Part of a small language model's weights.
Training: a variant of Muon for these matrices, 3826 steps.
MLP neurons of a small language model. Each row is named by its layer, matrix (up: input weights) and neuron, and shows model dimensions 256-351. Each number is 128 + 32 x the weight over its row's rms, rounded and kept within 0 to 255. Numbers have three digits each.
A block is one neuron, or neurons of one layer that tend to fire together. After each block is what it responds to, as a language model described it from the Wikipedia text at the highest values.

L8.up2151:153063122149137107139118133069155097099189139128115104152142109100111078134126149137193175141143143101102127141135134140126117146119121176174160163127115144119105174177132121143133132151115110102153139151044099159093108100068115090145136121051119110113090104111172103128103074087146116233
L8.up2260:147165219150074128150132122115144131123137138073108145137102081150164113123195109179184151055144114140170172087165137162189182147047155224110151106171142095126086095168175103152140112151100117136145148127152074089096134160183068135160181115112080112126147069119113162171166128194140160078
Description: The indefinite article "a" or capital "A" in running prose or sentence-initially, e.g. "at a hospital", "quite a few", "A mast cell"; rarely "of".

L8.up22:077097158145108151119142108122105202126182109177133170134127102111166126155092075093120120104101085137115134160123136137139121149171120092121171111125116143180163142080137166065096118066101142091141103070120145161129150202131198133149098200147135147099122107168071153122152096125162116093
L8.up44:113194118143143120143152083122089161148158123148088142134121106102172156091118093137147075154129154167111133120114162093182111169135135079144160113074076157160152139115185158089133166135179099112113120120179125111125139143182118098199155185173125142064135116141163129149183102104114126093
Description: Word just before an expected bare verb, such as infinitive "to", modals, adverbs, or subject nouns and pronouns (able to, cells do, they are).

L8.up823:103161138139125131114087100150144094159169119115098088151098185134125134164081072100087151128106121142133092121162115156116082062161143181116170161114159079112093180096165146168102083171097119141155084185139199119123142116148114094148110152127175182156137079152124127161068073110081087147
L8.up1768:084121148075094145088123126094114121156106130166123151162140178180112125166128122158128190102115078082152101132128099137119085144122173104066121148148099132136087093128128073217161133093105071092105088074085146173146166163135152140136167098149160107107146136154095132133033097186161122102
Description: The final digits of season ranges (1963–64, 2012–13) or event years before season, draft, or tournament, and determiners like "the" before season/competition.

L4.up135:109121137113072115122050087127166137095106123131101140128099187173100124133082151147083124077150112128130153153060154167153140125115112092107120087130090174122096142096043115223067043217116086138113174148201106173110145159092170112117198182160183145177137128119113146112110112136172101100
L4.up199:117170131123101115101087151118085062099184142149164106119116187117087123157123136179141143167076163151188073126083089110207135102128133182208144132111063102111128112121152107159123157112092111112105129123163129144141157066148135133144130183116195166115122164092111137134072101084132111131
L4.up946:135102104106107146151126075190132110095126119055099148213107093107160122112142121174177136023181129174149103123155185167124111117147150158090124114088124150156052086153170154182152119130140098193153119128052137145122087125102120095119120114166176156136133120154139152084146115127111132128
L4.up1324:136181119124045134093123103117154109101103120163142140116110133121152165145168125119165132111108152153122128104112121149124146112179104099131129139152096091149177127146116140139131100138157095126165208143141185157148123098142086122195159132137137125091080174199127178114141173156149064177
L4.up1335:134082089139183106164103146145115120189143100139156154080098134079126114159082116064136136150108195116176122065150183161117107190152133131146113158069061142156101086145153092118111143153098075150121215118110142063082128084125116074127153161133164125151136122197141177080119074056161140149
L4.up1451:110120160112083136094100107148159055159141111100172143129140073165175144111188114135102133114160158136140131113146137133097087167110144100145156116073102155141157108168118080126108096127141126170131086170112104109142132119140106091116137099149142171126105140063098137171132076112109141102
L4.up1883:161208158079108190131136081170129078123135115131096123139091146147117167117159144094146141118095140078132076032095134107159081119108154129111097160118094091153116089170121148117136148061133122144126145071165171067158131120155069128128123148074164136123175105133123163111163135164086127143
L4.up2049:127122112131185145102064166156129162130135124085130138148139112153174166142121111127084155157165137118060106204134124225163147093163127184110126159122131158141161134140060135118134095177161090123160117167184147097188149127121133150124133152106164189158095119151141143084165077115119125110
Description: Fires on "and" (sometimes a comma, "only", "as") right after a comma, continuing a sentence with a new clause or final list item: ", and the license…", ", and July 24".

L8.up97:091099092088142111154156155113087120064155136134163119114112178181085168139114161125142140110103112115141137129114229142121104067152172140098072112092096145140123114150143164137105157161080103151065132140141123118159158144079121127151132124131066112123149141112157152135122109126108151054
L8.up710:155127097149102133134109120115048093141165118084152143131179130124113153093125087091101113146111119145089124109124161136116105059158190079094124090150107178130140126120149150033135140102114083166136126155128095123131126149114173126153080150122117113119130161173086144084086082053138096140
Description: Token just before a main verb, such as subject pronouns, "then", "and", "to", modals or adverbs, mostly in biographies (he then became).

L8.up523:093167156152126179154141098137128119091151078080167156070157102089154131155133146102182122119120155113089159132196072235142135129194209138118137166110088184136131094063172138100096108136074108176084068099173098162075110143150126124116116101120154120108114169168125143140152114127126131084
L8.up1171:137122186108109149102133102078107171120093077063141122105191184149120111079135067123109164085102132144146102139130141176104133146153081072166134095119092099152142091058174099152101160106176105075133085074134154181161154222112137131130081098180125078051170113123115181134171113095142179133
Description: Fires on the word just before a clause's main verb, usually relative pronouns (that, which, who), subjects, or also/and, in expository text.

L4.up122:098136135121108134099163166138100089109098138113146127154110122092146126088114114114146141180080106160110122148090190100131195105091136136174094113135124164098139155186117087136145167140147103087132149172133134110149157118167139111084101187134094139132131141132142130108094131094166158094
L4.up160:114104139076095129089163143172117153172097108097102135131107136140112156154133174105104164143103172138093151106144197146213150103159078135157192094164103152157160145165169080157171131174115076073100081179154120124083097107124135129166092075165107114160128107096098127115097142139124107038
L4.up389:174084113071133143169185116126154139167103126130166087154101147123190129179152040168075111175156090184147073203095159146100128091134098101115178179097094105176151145156115059152135166105098102110073096138107182151152145172161090157136083100080116090185150113091191082126184093120141157131
L4.up552:144105120148125130127185072140144095119112102119151114152166159070105150111186170148120121127092137082144118106149174171171145174142155094175163104159102087140124170147107116153131136059127125080147104154141086095126156143124101122147108148138138079113181093119119111148195120093126100170
L4.up674:089138126178159101063150134093149077142095161164092132141072203113125086137184127156108180114140115166188099145083130093213138080109100161137117082129129102117102159156151122171118149080097092100107134135140148043170108131100154134141128076144158172137168151117099161146102179178169124079
L4.up825:031138090134138155147143136120131119128125115110066090153142197090167179088171118132110161175096092124149113093145137100130148139077066072110122146106094134153133142189131112179178181108182100077109139155142131175111107141079115070129108092150120138101127127151161161160122117146123146156
L4.up905:083155155117042122098106117127115111166150128083089174104180135178156129167126133131134097137111124118130157124106132158184163110167098177130129133148104175179136134200180124139111131107033131112176152174204149136171125166108178118153077039174148164158095143123082128194110150149115131056
L4.up1131:192159108130130150100154148057173110142147116092163121082129114138091111136162106118058115168136161127167140096108115175219105106107181106107151145133117037119162185174131139076160077150122093142075126080098157159110112142086151084157152116092059144056103143144127145216137150140142201158
Description: Articles, numerals and determiners like a, an, six, this right after a preposition, often starting a duration or event phrase: for two years, following a heart attack.

L7.up387:138130106157137118150092104128095110163130121091153114136134105140132140117075097171112095102134081124135124113033064173148113074103132188148112096142129135091196168226112121138173157138143088097167119142168148132153083133122098062144080150180048166154103098173097150124118050129054164141
L7.up519:143129167151153182091119079145177128063103135143155133133092107143126090127105118140164101149121171133104142113155152128126163114179124137109201105141068153059110117142162150074161146199079110141151139166117114143064078135082141157140139093120079093174086120156116163125176103083117116142
L7.up1039:112112114116092162104109165099084163090114112127122169117080143072110129110084086147185141166155169148147132099120162149124183115160097134152113143133082131112092093172203145158132138079100175118169121149137126060174086097125118173113145225147083127141119183136177095125114077137084147101
L7.up2172:104146160100132096100133159101167145113120147166132122096142123138159105169114112156126127093119174137138184144109117094185089111119032158116140098145124102109127110157161138166119135167132102120121101146119127116195124099083117092136224129184091153163103146117121099036136113121122181134
Description: Mostly the indefinite article "an" (sometimes "An") opening a noun phrase, as in an initial, an agreement, an actress; weaker on number words like two, ten, six.

L8.up1232:157109140157141118138060050094073120126144145076093120231095118085157134168105177145091171116118133104169129131185175137110180133125130109118167116149093121112127119094151086076132124090145135107073180150114077155107105126098130133094174143147138134130127150094175092104139099118126140131
L8.up2236:126134163138145099090128113118177119195153127087085137132140091146125087146095197153161113151163122098137191159167126129086100155131141082124119115123144075187132209137141085093077150092131116094112136116161100131099116081152086138143140125144154114084155082093194128163098166107160150147
Description: Closing pipe at the end of markdown table rows just before a line break, especially in election, sports-stat and results tables; also closing == of headers and last tokens of infobox lines.

L7.up1:149154163155128127165165101108173145113136171128129115116109115082181149112143119116131114130152131102093127146138124149187158149159111147140112097144130101186112091139156135115146084100117094074132105151130146240129094129112076118168159181092180119084169149132135171160087087163149134104
L7.up232:119087141058099156138123169179119095075115119165079105129183077039135113204137129187157142111167142166147119113138121156143152141137100109105119173128149092137138148137169146094115184130104140122132195167137113157147178163144058055096136168147121155098135115063139086160071061082121138114
L7.up1827:178113113113128126092074147171097076108045185096133115149093112096198145108176096138068142155105131151137183100184190130181132142196105154095185128106101118134139174127131148123127139109112166189113169060064172143162119073205103106152161131169084092061140104129104128114145107140162099162
L7.up2217:184162066096152063056139092112125186122180181142141151142077130116182154131133097125143165161098109106168151119158124151163116133158093123156115099161126120154134110164152142146111151096118165120156113134130101133074144097109133142109157110103109105119155129136098128119090101101131102165
Description: Connective or verb tokens that open the second part of a sentence, often after a comma or relative pronoun, such as only, with, resulted, However.

L7.up948:159113144117111100132175100181144112121154085171154100138126137095125167111114065128118146130135131103107135063102165126117138150090173164134117127128117104106163104143154111115168106109146176055119131114200133135127154176179137107146163194159156153133161125120175187100233112102180108077
L7.up1303:141153152118086102140167177091136097094118143160132136138107130110149111108118092103179119177098105052149079097133132163159120087157138193122159151189121149116107139180084113050147201137148142116139111163123150106144170126125081134150100179080174120154140152116128179088093077115191073120
L7.up2148:115140195111172154132153078177184090073179110107146149091108113118118121164117142105155091202145139144091167062171160143138069171201176142101106148134092124093117147070129093094120088055122125104164113136119142099116142141090063137147142176138178114086144108141169174137129115159116099111
L7.up2198:138185108114115148159103139131134138139145110126135096098123161149110116108100078093118151090121101123146106085141134137166100135113127138123116153160111117110105103136153008131087111158180042144120140096132156134176145125194164126171185108135100159133138193139085101124111112103118128124
Description: Words that open a new clause and predict a following verb, mainly relative that/which/who after a noun, clause-joining and, and infinitival to, as in sounds that resemble, Smith and lost, plans to produce.

L4.up187:110049133110154130077149134121137148104076109105135139197132134164119168148183141126128116052132085127097128104136096090139148160126132139131083115179050123165147174081150119083108204102088141134098175111165106113143163104111154131176113127100146141121147165123173184150123114163109155144
L4.up291:162157092109120106077111132149107159105109133100161114158120082154160113108138134154150089077172106152134139167151187120094227116135139086110103153161107161138074139088109148144111147130139141094141114157114133096096115142142094110127105190120104091134091147111100198084071120127143242187
L4.up696:128143108126141095107110145082115136104081150172072135146134140146116155106104079110106072172136126150154096123128120129086114100109064074121087199157118104132127131142119145118118141106131160161125145076045175104156104161124084117170101163158129123190117131183058108116101057132158139132
L4.up821:107091101158190165151129092136116211104162111087129117135149169134128121123165087197091136147094151100125147109135111076129119098133123131117042104143133132154123157108125127152136151164164138139124120132152133118174104028194219116138095131091152116055123126152088126143165149154133130132
L4.up1076:141155129085127089170099087134131136117066076123131099161093114149173160120121118143150098119130138122154139152079172100114123103104207051151086164111163146116101192105144148128079146108136156155089158110067199124171028060166170132124154148064165087067152159137143219096090081109129127102
L4.up1411:113118176156114110104127114083173177081183132170111097131061125117163115124088148154072133175164107138190146132133140226088118120180152133114118101132099145189095089159099155079083079156071118149100095206083155160169095141149191123121113125180071124101092114107081135120130085139157164126
L4.up1939:121111134094143111118174095093080109115137070153137118129144083144128137130112104208103133159157142123172174163133175097151109175125135111161163042141083122154116230092161118087129142173092113106145154063146151125117145139108140135148142118101155107161154149130142117180085113130156148186
L4.up2140:133133157198185111141072110165137106141144093131090116079179096111126122136093057139166168115088112123143118158140222107112119139158122049146183106106113151120092103059072152146174116160124171124137131096143161113127094128145053177117175120114122107149149174127176216148147156121102113143
Description: Plural noun endings that close a noun phrase, often after an adjective and before a comma or period, as in festivals, activities, figures, investors.

L7.up1057:127146131120105103108092097123140112161129076056142084145180124166094150137177119178162062088071139126125138103102119097109128135066145124131108103129117166188101146170109127128136078136154057131194095154147132135153103167144167109150100093133153082131163075130168143094107123142128133117
L7.up1170:121159147166113100176126104122166121134097110096126194149125151124110109154155120163105113057072069106146105197122115127101167082178133128141116040056130114158135101122141162103141128136156146141138159129107140061157105164095158131191090118130164131132132161131140112124119075120140140090
L7.up1306:109126116137118102124154106106106115141101110125133125146143103057153110086124159144166140145105122093120162147083140120092133115170103163143135172145126133136142123139108124084081144103083113165175127041135161130101124140170174175162108114126090080184111149145128133129109158086142138177
L7.up1693:158136107130123121104212167141110121147078185132160149179154066102098112144184212174131124126089126171140094166132139165096095144108137175135092171144155061120157156139126130119142140129158111101145145149181107141102100139119115120128087135119099146149104088171152126128106040122140125147
Description: Fires on a word just before an adjective: degree adverbs, -ally stems, linking verbs, commas, "and", as in "rather small", "increasingly insane", "delicate and intimate".

L7.up577:157139065068120106134098055160111161130169143135182152156101102119102124134093112121120049131154112090145160177133120125120155072096104154113129131077111154185154208076159134108136127095108145201111199098117134106163108129133089115203104177095115103138150167174128109119048123114159175153
L7.up677:120134119109077170198167053115121138095131131157150185132075150157149187110160101155134114124123168128156179097108166166184141100128138105092141059146089245158105171103140136152144134117110121141124086103137133128140110184103123114151128178161101091104184065159110114092166116096162132145
L7.up895:105156115097176158125096082162176170176119137160196096165077134150173181156123074153086118110154117075169114128146132130112126115166135091092145122209083148180170174097109113157131136172143138160128093100161089125175134128105108192123119155112138158099130143122113098129076083114179148116
L7.up2019:117096087143112130212119067152087125189128090166095179152139069185094176179139167187174089112144128076092125094144176136237167133100113135182154112129093105165115193091172151100075111151103197153103143142171115038156134111124114130153104079165096087125157115190101129130114096185095082158
Description: Plural nouns, often people or groups, at the end of a noun phrase just before a verb or of, such as performers, participants, activists, teams.

L7.up819:120139117091120092161186134052134087057163148200133146163177114114153132103113093087131118112168141123088177094091164125158116145109131175063176077117110202105100103074139155093139159127151166169124099081091113160124144152089137140114137092105123114077086100174101173132138069094117105078
L7.up1280:174083137125095169152123071178085174118125139186123182076131097096101128128101122126084063116158083146069083192096151141130077052175112126118095090122110149200112135095145143087102148112131084126064149093159150098142121157132167139123114171146162102095137082134123116098171170119113132110
L7.up1562:187132150098141202155111118155110182097157205127195165148143129081158144116109169152105076130134154128101135065087143067132156158150164151088151104087124170160189128137146146131096163139104052104098165170195127088162129233137170123143193143095147127150137139112096162080117128078155129095
L7.up2262:097117177100107167142134132157063153096187114162154150127121057102119129127131142122143075096098128154110153112059147154130152140121154127129124129114102169151134121041107208065072124115095156102128128139142123154140125160167152143160175150172152130075134137185143130178150080109168103071
Description: The word right before a bare verb: infinitive "to", modals (can, would, will, may), "not", or adverbs/pronouns between auxiliary and verb, e.g. "able to incorporate", "could not get", "will simply function".

L8.up709:128176153171092085135104217076131175173142131146145090161125101109180144109147174115119111144151176190179109157179154141112121130106104137158179132074134097130042165049143105120114129141161116116087093117103166113088131130127148116146166147107143155155125222169114125176118155142146141084
L8.up1873:164127076103132146116064134094119123098190163172116165094112121106141116125039095152098204150135112139131172111195163086115103105103110167163162047139092101111124143122183175150130164129079101139092106154124078187084159175134117115188121060127158153128163198171110160106202124097095121106
Description: Modifiers naming which part of a whole, in descriptions of anatomy, buildings or devices, e.g. central section, anterior portion, front group.

L4.up480:139184061162102124175161139120105123078108149061124117135116091104076082131166188085169113055130169097167123090082110137147132109097115117072129126124137190104088131103107128085140132130042085145162120144129135092150122119147118167134151164122147172172135110119185112140121191127096091142
L4.up529:055099092082126150088155064149136155135155130101112136056201157127113174119125119149125210119164119131174142077086138170130132130091083112128196103171114044105122099066189166091122074134126101111116086088113147076076189157119166134124163127101112143106120110131127110092185107116132149198
L4.up994:084194166182183132095091136130137185104088149090175125085142122084144101111116190169084091182194155150055133127106144152113089115100132117188083064123101100181082125138167136099063144113189071162119115105133161152123120111152147186162076116098154176163081114123117131064111145070100094051
L4.up1208:132138136123086111144120153131127092155154128136132072134128144149115146118173102126138138130136143130143152075151214132117129115127121136117162160170122123200138093104133146147137099093131133083167080069123101114149077136104113143118146141099111096112124091098125160120125150086143177179
L4.up1217:141169178170186086124110159114112179103133123089191118083043125119129175098124092123143141151104134082178118140116141083078240155108113145040090081127071180117149144139164094156114115115098120102142182131110098097194088074171210149095160084117135155063146141094100106122079127089120175189
L4.up1251:109173104130033159102138128122118125109201134141125055130139139115115132092166164112078150147129147087178130110066158146140134194152146122152158134176093192111073115131153155109189149125112157165074108118123102087122134117186144123166090134128171095122079203137159116042115114198126106100
L4.up1300:122168173128088140136175147119109127084166136099147096097120076095126114186154120155174163136099169085166080056099121178125143146108059101145115120105107124226110102099149091125167122102118115152088137132125157109109080091145116123126135101164183161158176185177113125095119106098054083133
L4.up1366:116104081126158165148117109184147123140158172104084139118113124046099180159150117125079070170116141124144130119160083200189119087155130136124105106183122176166166093116148109134049149183118155104118125101101131116105161171090121118089097163102158169133130074121062159077106093107093182094
Description: Relative pronouns opening a clause after a noun or comma (which, that, whom), and adverbs before a predicate (also, only, then, almost).

L4.up155:174113189179126146137074109091114150093121120125179160123162163097163054138124100118125135129164085126155112152131189088087133116100125157082191101100089141101153108085174084098148096111189152171152150179135122175077171127136092076097092128113115092184176191120098124117141128106094132100
L4.up415:160102155183100065142092163087133132126213098079160160096116100145124217118161127165166132125119148161150126131159134119098075108133125149095144149115117134184116106127110140157141101136143113148145142126172131159125105152136096144102124131134127161113128217111095129169087125140146072116
L4.up434:150140125183171119179137106117136055089166146111143167125060072144058141131180089174170146136106136110133107127119168140094102118103085175139193134106081171089141147111068178050084134062133105103095137144158120118130071111156138109132108108065189128116145098145144133127149115119163146161
L4.up447:095159144115113109107152126065149087133137149122159109076182115091143154143173126110174116151104150063188128160161129165120105085148165114141143150149074200110085124157092121122083145199147120106177151145141130140132110178122052166121113133125162207162177130051102064166159160137118109177
L4.up793:122184157106120094185127161067156171065152103115128141096168088114117127158150155151130139112157152148091101163145102042100160149162112166132119086161113034187111134145099129146132129101159134146152081125137152138117087102126133063150122141067171184116148127123120135145136146184108062162
L4.up1107:133162143106115174101094155138106120114134138069132127142081135107134106151109155145159117138195163073111111176181179135222126126165159134115128112159091152104126088140129102100166145105139143112110157152132109112104094102124148125101142076084158142192114109230149091102106049144072150125
L4.up1485:133095091108079106150088098112130147083159075107134076095089116142147159156128055205225101147103127171173142121065159109123118137152064102077164067154092149113132148105116120147192122131117173157107106147131139115157142138073103080058099097153148129136182244069142114178072176196103049068
L4.up2266:126088172157107106115090152075064102094176169099079140148104101131195158129180077148183119119148120149139135121153140140110108160139131108133203126118143150163097159170064092134141147126155079153121126111156094108156125141126111124109168148125087137140163131146155091160081095146174060084
Description: Mostly "with" and other linking words leading into a described feature in physical descriptions of animals or buildings, e.g. body with long legs, spotted with white, cartouche with.

L8.up57:116195183106023106090138095112137148204121146166101091092132092169163155153169136155139125124172107181160139159139165071141108096161160141065096141076148146156197137113113091057140119123135178087154065118117087088125113173167141143189117120113121173188172093149108129135080083135166137069
L8.up625:032086107127163123142116095182143117154156172150114128076157136119148150122163076138141127133117124139113116181167103114146067109080147171163182110098137105189126127128116088087142129143113155095132137171106174154013132097132113091100092108096178185084131160134110153127134154145180102174
Description: The apostrophe right after a proper noun, just before a possessive s, as in Philip's, Wallachia's, Pompey's; occasionally mid-word pieces of rare names.

L4.up64:075131183132151154121088159079133119111124166098123153146087145119158168125110119198091138164084181098131113158164090142172111089128118107097161113118109152115158137102168090203097103066128120168162163157131094138129148092106129088108186150098190081119099114088119129187034136138095196141
L4.up390:090156092164121106169108061152116147139065164125114146170096108127187177127111126121120101119157141104138069157092103154124136107112080189095157131100108122145123125153135145140176139115162112132156120112163070115155158139046142170115139107126200089096184108101102092150155083187143111122
L4.up433:191173090102064116100135168143148121198134096145107080131138130069116156120154079158099156115163119157101145092184142138096135152141146109172070122119134132145145132159135048171094097091145188117205157137157110120097147121138093112140166141143156095074092090088128120177116156125134126189
L4.up886:195160141116068103161133094141098111175129092174155077176108071156106075076141046112137187065085100111123140129084154157071095123112110135172055111104127123182153139168104118149150138164155131177195115106108100071146157114129119143180144098079102149188105117092088107071152116083172136076
L4.up1250:147168092106086188066180154105149102111130110154157158102162095133171187094096078187110096188127125111152152082130113132130114107134161122093145120153124093173135100092080129142065156144064147098169121108122095171133083191168131109110146083148152086058101212075190144097098132131126175154
L4.up1308:153137133132169147122156151119095123105100169096098075111193153115105149149119165133183111134121126196186137152119162124125082130098185090130133206127142148140112109151155135083138119113163106072072165111116109161158124135105061167130139109162157110123156113131205161143082135134113133211
L4.up1627:136210130081085125094173086116133134106153104092089190112118180125126132136137109107112137153111125114096144109138126132106130114114134107132121143172143112076115131100175112147175129189058139142208137147160115147130141185122129154150122136137121110127173093051084113087172192151153104154
L4.up1745:127146102107114080140074143130125122184146132111143125158061117121124119184134130145090140155112141112144178207137161176123193078121118080190099094087144082110142095143159155157138097113158163109067137146117101135175141099117097117133122139162098126162169151146159132088151126149149133153
Description: Opening quotation marks starting a quoted word or title, often after a or the (a "basic", the "grunts"), plus track-listing titles, heading == marks, and modifiers like dis-, most, its.

L4.up46:113072132113082064159157126117139142079102150083098159160114112123142133137177095137138100204063075144188164099149118108088170109136105105093105053130129112091143158113099131147162064116072140163079118112124116069139086178123120168105106127092120166112105114186145191138167172104135189109
L4.up745:151093148142154108118120174173163171163113120115096141106082102173132120121140110126072125141167202056158137145151171118112127078110126128156162128084185130209134114126140151150124133098150145146085090058150170150119157156146149168145073137142073104127111068173133189173133156082147158105
L4.up759:140104118112093114160098129165087166090112148167145090144128087085090144111140136101095129159138073123157122033077174143132124148133137173153105129082088133177097170136113172054147149126170127123115074121102150058142107122150149097122169183161130141120167122157099149153133130116166157111
L4.up760:095120094104104133174102111124105071192158171132060110146166086118104081094160108106087080119126069170189126082095123124181137155061136122119069085094166133178170169165183107095105131133184141117070073114152165059146132155124146132135163103144134103086133094147131096121130146140134142105
L4.up1200:151122075125136172210110153148147124144069131150135039142111146030158125115111148109087098174095132148126159147126095143078191147055091130097173124143165127168158096172116131124184093093115123078071050139112114082156121180084096092104094156160132145090133133121135175150127117129092111133
L4.up1606:107128112129100104165121159138084165134078099104098096139154148061167117110130063121151149164095179110119087173112123111114173159135118148150117107144143199166107129097145105115135175119115112076109127144084118086150136146108063158135095162115146138081146125130164155069101135159090169085
L4.up2206:100147128116081113123153106159121115147122160105150164068114099107153126128135131133085087119162112151113112076146095129107144132146095155136122167183095108086207053111132105144135144114132112116148118149108150154104137182168100107129104110154154177116158146136154089064118087129135113148
L4.up2267:162070131168146125156153129138160130102073144081112134102176095150155082113074090131143184221135211079138122111148178120048185125124124099126176137087114127135127185131103150153163116095105112121137184046090162106131200170095105158075083119105152126142164091147084087089150098144113139102
Description: The word "to" (sometimes "for", "of", "not", "be") that introduces a verb phrase after a noun, adjective or verb, as in "difficult to", "a way to", "in order to".

L8.up87:130148153141059137141172150148153128108152070138080093108133068140104127168061148126125181129090136129172127145121150167180097182164112168164151138110132091109154166057094157144097047108185044129103175088127122094177166112163121143139100064097147134117128080107097137125102129144114162122
L8.up2077:120114120140150148145124126174137102107130159157135097116167120140147138132080116159100113156199129152145079119147139077117198114090108149151109130123043154166162149105069174109131137139092154097113130060130084102137156099096082083107122163097197147138170164139092120074110098167090107061
Description: Final token of a content noun heading a phrase that continues with of, that, to, for, from, e.g. songs that, letters from, ideas to.

L7.up1124:169145145122085117138111138115240121083122145166123115128139130140142117143106134169086146165074185132162136138113110168122116139116132124141167186143139173143114178157119074136160100102106131089211128120108095129135123128115159146139170153154133137091155135158185152107113230139128110157
L7.up1336:178117130097108064143096126106135144150122111098088132109120112127159177109131103200125193128074131084145153148130175125132122139160115128160184111081147100156171106133115120154161143127061081124201103121144141136135116181188104109072107184132109121122133172177097138162183126140101081143
L7.up1518:086153105085196110111126134166162053126104134099139114098102151135145106146085140187116132123147101058124171138122179140135114095164151163104086159066096106159144116194104138134157153099071095087161150118192149115191125130157123078153036156125166138083154134105145129126117118105115072088
L7.up1667:139102121122123151147078172108094071140152102121119143180136066160144141069096083168134191173166147186127145163111129149106160120132093168172139120107100086118133097124128101105187197153147079117187163119157078151094159105152156144099097081141125159154160185115113195129152167137138095119
Description: Prepositions, articles and position words in physical descriptions of objects, artworks, animals or buildings, e.g. "on the exterior", "at the bottom", "lower right".

L4.up333:073096091128183105158086166128112110127173106189133140146152080163118151155170078174101071125097098122139128156137161156137095212122134204159116148086092089127183120146177168122147175131142141059082177139142103139119175110127098125094152204065115095111063118135217126082108102179063147143
L4.up377:082127151122120123136131125119102158138126121122078071109145143098148174145089104142139194190117125121143133130131158125148157132136111153100151199140142119082144141163131154174098122074162077072070077205063142069106079099122136141089100088091177107174124122142141139135134113109140133197
L4.up1230:096148065104159095107184144142059125156097113096151137198162080125120157137133123189093086089155178145111054126104188071139086133100115137073118188158089108143174108140111224161170182158141136107102059153124188111078140139062125143147150136124113107104161148133137139095110104102191093135
L4.up1254:139114139104125092149098108169117076085104191087087126146149150100171138111137106082225121188191162089031141197177110111150123140088098075082171180183157106103148110118085091135140092099129120117107173140102110130112106123156113125187056143135129184188127163177103167100133165119146182164
L4.up1633:111141194144088121133115121165101118099083087106155096136115114101135130144165140152119067146174146094127098174165118101137140096216119101159151155130135067119156108152086092099165125151098125129089104080120090091125167084153093086075122172132168145103061111175137164130167145073150079116
L4.up1818:149198152159168065115152164162096160112163179147151118119183127174087115085176191188121102074113159177137127157067206137102129139075101110205094214121143175104180100081158110134115145075108104165095157127091117164098145103140092196124139184152133128118081168105151083113107126136102166135
L4.up1824:161115096115126149100115196185123178096113113088135148176062181084125165190082121176157140133151147099109115146106201113138049195076178131120148171113143110139176115138149144125203130112074141151145112091097110099111098132146117072160159138129102086096176096157141120148072077141134138192
L4.up2263:047127128124170151102163180190116188143120107140096114120127157179111140096196091103166134119124125125146131110067137132135119115148100127115083087165139097107176156150171091058108137081120139133174149163121109120138126107077122077182117124146098149116085148104075162096092155136121111126
Description: The apostrophe right after a name or noun, before the possessive s, as in Madonna's, Spin's, the Moon's, Notts County's; occasionally the minute mark in football scores.

L7.up146:067124100195124055143161148138122144145140171177062146099108120080168165185058152147099104128154120160120124146187157122096156129122091131076205150109105100114209124135150128161089142104169135143119135069161112139167103101123114125192158113064086142167141089094063100101139084122167104182
L7.up449:149127074104114159191166155184144125097123193157143143117126098112078129126117130149156097123123094111149160162100145158177145069108138086113148145175092104098194165148104125098117122088139134109132145152102123072037166133085095116121119107152182180157205132160142095108089081112099111120
L7.up1276:182123140116143136183132166184132068164148143141106119164087104102121189118202089152077145098136200135091095130153182152132149126115125186114089161127048102090112157147178134109115092114144142174152107160160100103136116105089100144135126102163159057182129129090101117132116094126133127080
L7.up2264:157155108115167132151139093141122096123094199143150131154160122131169143103166104145096091101146110104132128109095164142186141171112174132112096103154114127138142205123168135089112103036123149094106069166175156124114160148121056114155090114139123160158087093163096108195159110135114120159
Description: Apostrophe right after a noun, mostly in possessive 's, especially organisation or group nouns: company's, film's, team's, squadron's; sometimes contractions (he's, he'd).